Part of a small language model's weights.
Size: width 256, vocabulary 1087.
Architecture: LayerNorm before each block, tied embeddings.
Training: a variant of Adam for these matrices, 146M tokens.
MLP neurons of a small language model. Each row is named by its layer, matrix (down: output weights) and neuron, and shows model dimensions 0-255. Each number is 128 + 32 x the weight over its row's rms, rounded and kept within 0 to 255. Numbers have three digits each.
After each neuron's rows, "fires before" lists the tokens most often just after its 100 highest values on Wikipedia text that the model never trained on.

L8.down328:110139109164136129155107134152129093124155099155105138131141155149120157116135135132120123131154168135125123133129166144129142184101118147163095139140096157115141043091126172099175151135128160092127098141145175131179095116145145096143096163144102127166123160223142135166167150064099115129000100105113089109105157146131149180171152112119163107105151151087113111128130116077166130085140114000136116144134126148146102135100103190106143111157138154121125139131092165111128151142179120135129127122092125143095140117116153124116073130118119094115147097125087114146103100093163134154130114157135161148115115123132153154173090117145126137096166090105156098123150146124206247136151136141128133126128116109120126132113142083111147096099074113150103115056109116140148109119037100
fires before: "; ", "5", "°", "4", "0"

L6.down558:147143086136105104139112159075219078110148141120128119135121079123155087189090093100139112150136174159128140081119162092091160138151122117132111165141100139080166166167068127175163106158114143127143119089122066107183130132159082126101176112131153125164154139126079179177079165054107099168163081155106121116178073079118064157173116151161110087109133127135092099127096146093106144171133153178159105089050112109147105202143085090182145114128134166167184161102100149118079101172106139136162132151153153158120159217071120119146095126133146135109077097108139094093088088102160151123133158024210122116135100177167137143107137194128138125183107137095180060129155108130100159133107136085105118093116118166160108140112126142148102174129104123123170129142148125149107109109112141
fires before: "| ", "m", "s ", ". ", "ed ", "–"

L8.down770:130123130126117133141130155135089129140116120027111108122129129125124130142111118141131133149138135137135119137255127121127143134125110118118132136127138114132132208131117118123120145146129142133125136148143120112131124117122120137134127124121128138106112118143118147123129132147121109118000121123123132115151117141144146119122127138134125131111126120141136139130133133119128140123143109000128124122118132125138113119115136115133126143127120124107145127132124135113108114111147147115134122130145099136128128134134128123123128120123134118118116113137141115108108112120118126120151136131135125152146134149139127124108125115106125122125132111115255127144130128134164113118118132144088121138125109114114137128120129130133139125156122123127132110255113115137140145104129120
fires before: "| ", "|", "("

L6.down647:103132158152126172068144173120152107098129108167101090137086143144164159145153134086099095137082117104091156112255172107151078063151110145103091152137168123138108143129182073114187173139110095117132135133154089170121101118118145101114099114097144154158093151168126098131143126149101142099108135140094130134126112092143188110100117118124129138129143116143124098093149174148172085140180111000121130103157152118126219101121168140166102085141111107076115107186180133132154175074119087051103121153120111132101152122127151119105096101079115132164126134107117132143152123122098173144136152129148084117099104110161117126149124195170097136116111135127168156158121163111080157129120167091189048075135094177123134119122132131164192116167115131107097143149128197099152128173075119
fires before: "\n", "\n\n"

L2.down698:152084183118118122099068144046108144162089162163133087079099099134116137126139092129167165107081156172148166085094139160166141138168122122140135173087117146076176172092095143143152078145090111121143136154168089105132086103127153096164139126107118126104110166130118101134148132117136170143167161123160181150156134128127143083130103150128078117127148092145148186095136113099152064164180213188124109130115123174107169159142106105179102097172148098158110095094135135166109154174095197133178154113129154138164048136087104143092155176106124095135110179153158115145123110110123141110163077147195068160085134152153139123155082153126191143117077110118112118112077142099104127126106118123116085144143045074137143113093116092146141136025120075086226171132146102140143158154071154
fires before: "ion ", "ed ", "in ", "ance ", "ion", "to "

L5.down47:133134168099100224145147184105178129147098148113124089198093109109086128093149130141129217122159118098094104176095076181088098108075144191136061122145090109063155061151153132104088087133197099161100219144094164114103107138135111145074145143101181096106112136166126171112083115155145183123121105137097136126158119111102099148173146167171093108182032163141077176155113133140139149092142135131126162138080142061095089105142149130081119109127140108146146129097101109123203137098098129110095099181144089093117180137111217131061126167124126097131121137144133161144119113196125110097141094133111165150125136153136157107153143061100160164105147156106122157147113148152104136141155142110142186150111131069110122136095183113120116124126136079145111139096176126098100111133167105
fires before: " ", ", ", ")", "\n", "ure", "\n\n"

L8.down398:110138082106148066122114094112135150157108157154129127101095151165163090135108164110163154204199188154125195184180128117161111157116146141115095105167161081124138160189115133142149073116155148062095130145107150163156103118137075102126156162129174119077111112092129039106117124117119104142094043108155146100127081159097146143136143090141182168080141101139157134186137119150151164094133121176065171169174130183091147110079135142143106115105130088108104091124129146088142149096084133101107156096147111152174127119111115126170117071145104166026109160159077091151091135149135078103130129111131150153137143127127120228120156138121145166138149109143155139151180113115125136112039143121105137095153085134146126150168155034102192140157095101137075121085127091127181148151129088
fires before: "s ", "gr", ", ", "tor ", "t ", "tor"

L8.down537:121148147108103091085140087105150134152112095166090106084098118128146144133108137103101133129231113106175153151080105132159109136190077169126078070154078092140150161199150082159101113160132130111188100114133077171144122124158126132134160158097140077132150142146142122160181100112175110102147155169167164075109144092089190138116163110120155104086147092119128101059157130136064095148138134132102141146100128175175080121086155141121170108106173071160085103104145139123133139172171093129131175108145113097167125052126042151202186126151140116092153105100080148132140152112108126134063176077165162076159147113120142146128167144183135137146088115176146158148143139076097060091129138098051158164139150148116162143132157163133088154161124102048107127159162088102136099138113139
fires before: "s ", ", "

L2.down882:112138162096085103110109162139187195144109140141120172140096106103135183140138088138084095155113157143156222069149113153121153134129148054125153145138150119158125151110106099133138071140128145195084148203145076133083111119128131155162103118151089142110089187111147095143139132141098179151075129077106167142117091178099103150116174138134206097135118140114153108107088138144121099115198156081150109167084134164109165097129072093119141125171165140124143104109110116093179089124061130133195136162113153134106139105163082134101098155140157112137134129125170104109125118123147120152188099158094075179079087112143202141206100135193105103139159083128157105112121156098123161109113133105098072170095080063174125124098133034153087093130114112101110152073093143132148206140140111
fires before: "ed ", "of ", "ance ", "e", "on", "es "

L7.down536:137150057163087114129109130142146148077139140149118142127129154139133148116115176100149157068120129103155113129120112188136142166070087157125148115178108114153127054080126138097135103153175150114114142125092096128157094135118180093102142146137118106160137191207143128116137113090134117141000108122162083099145202116118124169090146082102174133066116190133154145156139106100148148161117099000129127115112142118168113121134117115134132110101134169109073138102122152117070077116178092150120126141138107155103149127174136143126119130131128128079171112117110148115153097129124145118149076084119121126178127089118141155180116135152131154145185113092137127110129110111196255153200150134146111135137108098119107129135131099130146049105122133157154129069126151157151129151096159
fires before: ".", "4", "6", "5", "0", "3"

L2.down169:115160140124104224147160109129131118096136093119111118130092151148118148129141083104157108167110098100133125152201127182063168048129129149129138156125151080130157089125070136161128080149148100078122130171138097140110156186054115129106085137089098127143129164160137128113158064153157112084122096138125116159131132073121154144127115119173138092091121118142132074107136139114120138179133086057093138133118120145132126109140157193138131160082064114038131113135189146148154097039179068128160104123141100176114124121131079092152129102125145126147154115151123116108138136117070169152129148105105125166206134157111136124146177105115073165189096084083148185171116128163088153201169190111150095146094100146097126146100143136156124111162120135080182079156089126196175187095180157
fires before: "\n", "\n\n", "00"

L7.down16:106098163158110116154161130132110116155157075121081192157083159086117159161165131105101143137099120169106145168079136131094092138088212120083114108139126119198104140181127078118101088120148148093115123165154184092147165094130071150098176187070083106162119091150128122131133134117111164167007141073149169125142081160115051121145123122152133193101090138139125137163176127105138114080149134130169101129122162097077098129146132130094078104076041125130101135094151106153145098133138102126115100054174179186081137108125134122118184148171133130067082178149111125125100117135084120140138077174139149130183124137143095085141152148158109110142167148139040098164144128152134141146188153120122115148094140147158138135177137085185170094148104130111095189088134138133173099134104122
fires before: ", ", "s ", ") ", ". ", ")"

L8.down294:120101143133135130106129183108166187094121128141123195134067074130142179113114085144106171155108165146125143160110056164097136155148090175129095149112166138112144086120126123110187096098130094118141091149161155029135127078095157174143118156108089141112165084067071181151107089063105127157160170110115185169110093137076162155093130139126100123164106158139141154127113134184128168164150104171179107140114174109091167161102104127061084130093120120064162147101166162141145140118161135142092153129137153099112141122088146156088099052167141129178132121135072098096128132164070119108127097162113151162133186125105146151148067082139132083133078156137094105142093119198056147131126145155198146154161124102095132094118156069152117140116167184137198093154072170154139124093111142
fires before: "\n", "at", "\n\n", "s"

L8.down431:219088168119143112060157102086106097112167084093117091088071127162139137167124149086116140125117135116132164043162128139114089116096155150142113120165165168130113135144110123112078146152169108167062108121095071061187113121107142203107173141088103082120166115152137067102200128107125122141017112126168121134138105127088204132124105116180187114139157159121113117137109148126080109119145111070106150075120155189122146155147122088128076153075097109106125150124122118147166136139115069130153095147133115131107135170113118145155147145168119139116087150187109067159136132116079155173134160117150174132141181130118122134131158116124111123156170172102074182138036150094108148152085126145102113151147166158140091139134093141173095135175097226131089140080146148158147166143156123
fires before: ", ", "'", "s ", "st ", ") ", "s"

L2.down814:162102150090130127158141130165102164077062121159132155083152074138114152117109066159166203107148092132134109102089190200078197105108165153095089108115159110139112145103087180132126086110121139116080130096137147149149063126145097105176137168206151095152076090152107156155188160125128181165146123113158165151156180130143072133179115129167088143163173173108123156138136085085078056124170183151119160116160126109166131149177122126147115120163191152115140065067087114103146118128072119158165077125075135146114112101083153087190129114126082141098118101111177170138108157080163136125113109168105119085077101128079127121156148075139149098113111105142160106118171115124190177122133127137136100120103108091068142145127129117137138112125102088103134099079147151149188143059137087
fires before: "5", "2", "9", "3", "4", "7"

L6.down886:175179106118157094096090151123175111156146116138148087125074087190145158146114123103098133124188148122097124118255140135106113145141145164085132117124159101171169141180115084168162076146126152108158099115141098151163094129130166115119157081111120100105076129149128158165092140148090138148000135123114128135125169084130118143165128141132128078113096102101099135129140121119090156135156086000136105112173138154070155126112134135140062106108149094139143146144120139123110164102087129119144123122121133112131138120114143127100149135123098155134149182133160106124155160153156102122091114142106092150134133144162096143160110166151097097093136127091194125141110105130088108100146175157176120163113110102103181119114144122153092107122124081090122199180173124130118126149097140
fires before: ", ", ". ", "\n", "."

L7.down406:078136123111120121140130099127196108145081133143081134154109118151115149081086151120121125159119141153113158138089132044096124108133127141177106127103134120121188154121093110147109162107154189169115126179091133111175080112153191125099156095088154104146174170118200176099164127121117129082065141156119115103113133136088146181182136130164134140116126139045131139143161106130063127143129137157130155095131133075160075203114141109101141152085162119147078082114139127052122125087146047141147114103185145132121182154139147120148145146158074114109176184133229124094123085121130167119068119113170106159129137136212170109197110107126104126093166112148125151114133139171128122149117101128135131072097089102148147050068129171167150099122081101132038099106143186113102164156136118
fires before: " ", "s ", "s", ", ", "y", "-"

L6.down496:121089117122121138093180095061133132122122138062116172146118046145115141132168114092093194115122180141148124114154139135093153136083117107098153097165044162134087073130128078147119091095152105103099108102128113127100161123062114149098186134103145121132147131101128127133149126049116135148076130138207122089093062179159104194104139138157106144112103145167167146135106124176123134040174076067126175111089117089143127151139113105108141146138154094157189118158150127068067179134103171108171164141121089114113116102081153105164176066131088120157069120104117151140158156061145127119134141158194126108136118060120136123139158134124150159087163146098144136186157117159142103139157188149078155159101177174188128129136190118081115134155106092149127151125141191189151151127131110
fires before: ", ", ". ", ".", "\n", "at"

L8.down706:120125131127134129142108129129104106130116128086123123149108119118125120109137129129138128136121121136113085145255137135108135149145098096133123124131123126116134236123142116112141128148125153110128123142151113104121120133130123120111129132115131133135140130151125117128132134121129139127000121130126125133133139117152143132125115123127125124159124115130122108134123142136126115133132111006099126120128122122121120138099133110129163123151138105112126113125130137129143127136144121125127151122134100139134115125118121119127114137142125113132130118131119136128118139125154128108156154111121099125134117147126127120102141127110136118116122134103255136139144126126129119148136131119132089140132119117128108135110125132144114118141108135111161126255133110117134121095128132
fires before: "|", "| ", "as ", "and "

L5.down936:102109119092172098073058104122131143135185130085193156115120102164085158156089092095133126148152149135117112127171052133123167153166087118155102103032114122073144101170101086093141137092111234153127160141128088125112152116114162149080135099147080139101148141155136066123089123093096088131083113111152162115103101136146113091137193124160145102124095134115189147115094154143141120125164122110178115148069149118116114089136118141088126160112144114093163156116131165121155139162156153146172171128105123181088105102120143155095147170177182095121091065188144139140181133099181070125136081137143149137209094191132184137224145123118184128125144122125157139127106072115154148090137146122108127104084134131124113125119138177055114153199078115179130112162185143133090162093098114
fires before: "e ", "s ", "ed ", "e", "es ", "er"

L8.down148:092092143136130153161095111161151102105113140137137132145092143066170135117144104119132129078159091111172102191106150142129160145068114117106163098153101090122168079037170117087112130139151104080151114123143150142077155110111108077153139137110118138102162111094107146099150087110152132135134076129157136131123166077080109125157161057102130144147086174180151128110150127154135133132138125098155160139164182079126140115096075134146071155118088078129188125085133147161086100125150118103074117112117058102077171117163215093075111176142115110171136125131111129113170167101168169081099116112133120147146169120183112085160163109131192137072137148088109163144112091205133209191144144197129157157117114093124137108138141131220126142064082167096162180147114135117204107121083094
fires before: "\n", "\n\n", "("

L8.down661:135169070126098093148113126149102114211102074178132186110072061139205151168107126179163104143135181143162076180095131140120097117076120124122102115134121123067128144185155129185117061145090103102138062122192091108099150124152146054110164131171133125172068156160123164138171166112133124088045148091173102164153126093097147141121133103092101137103202116116103130067142129144099081137147113083064112083185115124133118136143140123132161136155088148107131088113137114054136118199131155124089201152103129150148118176114091100121132120124133162135119158138088175173162156110136141165127183146105104126108091128143119128072152179166178102071146105108136142144148153048184128133128128127129118139116109093099095135138126116124127079166218105100146148145117163099098151142133116
fires before: "\n\n", "t ", "t", "ation ", "tion ", "tion"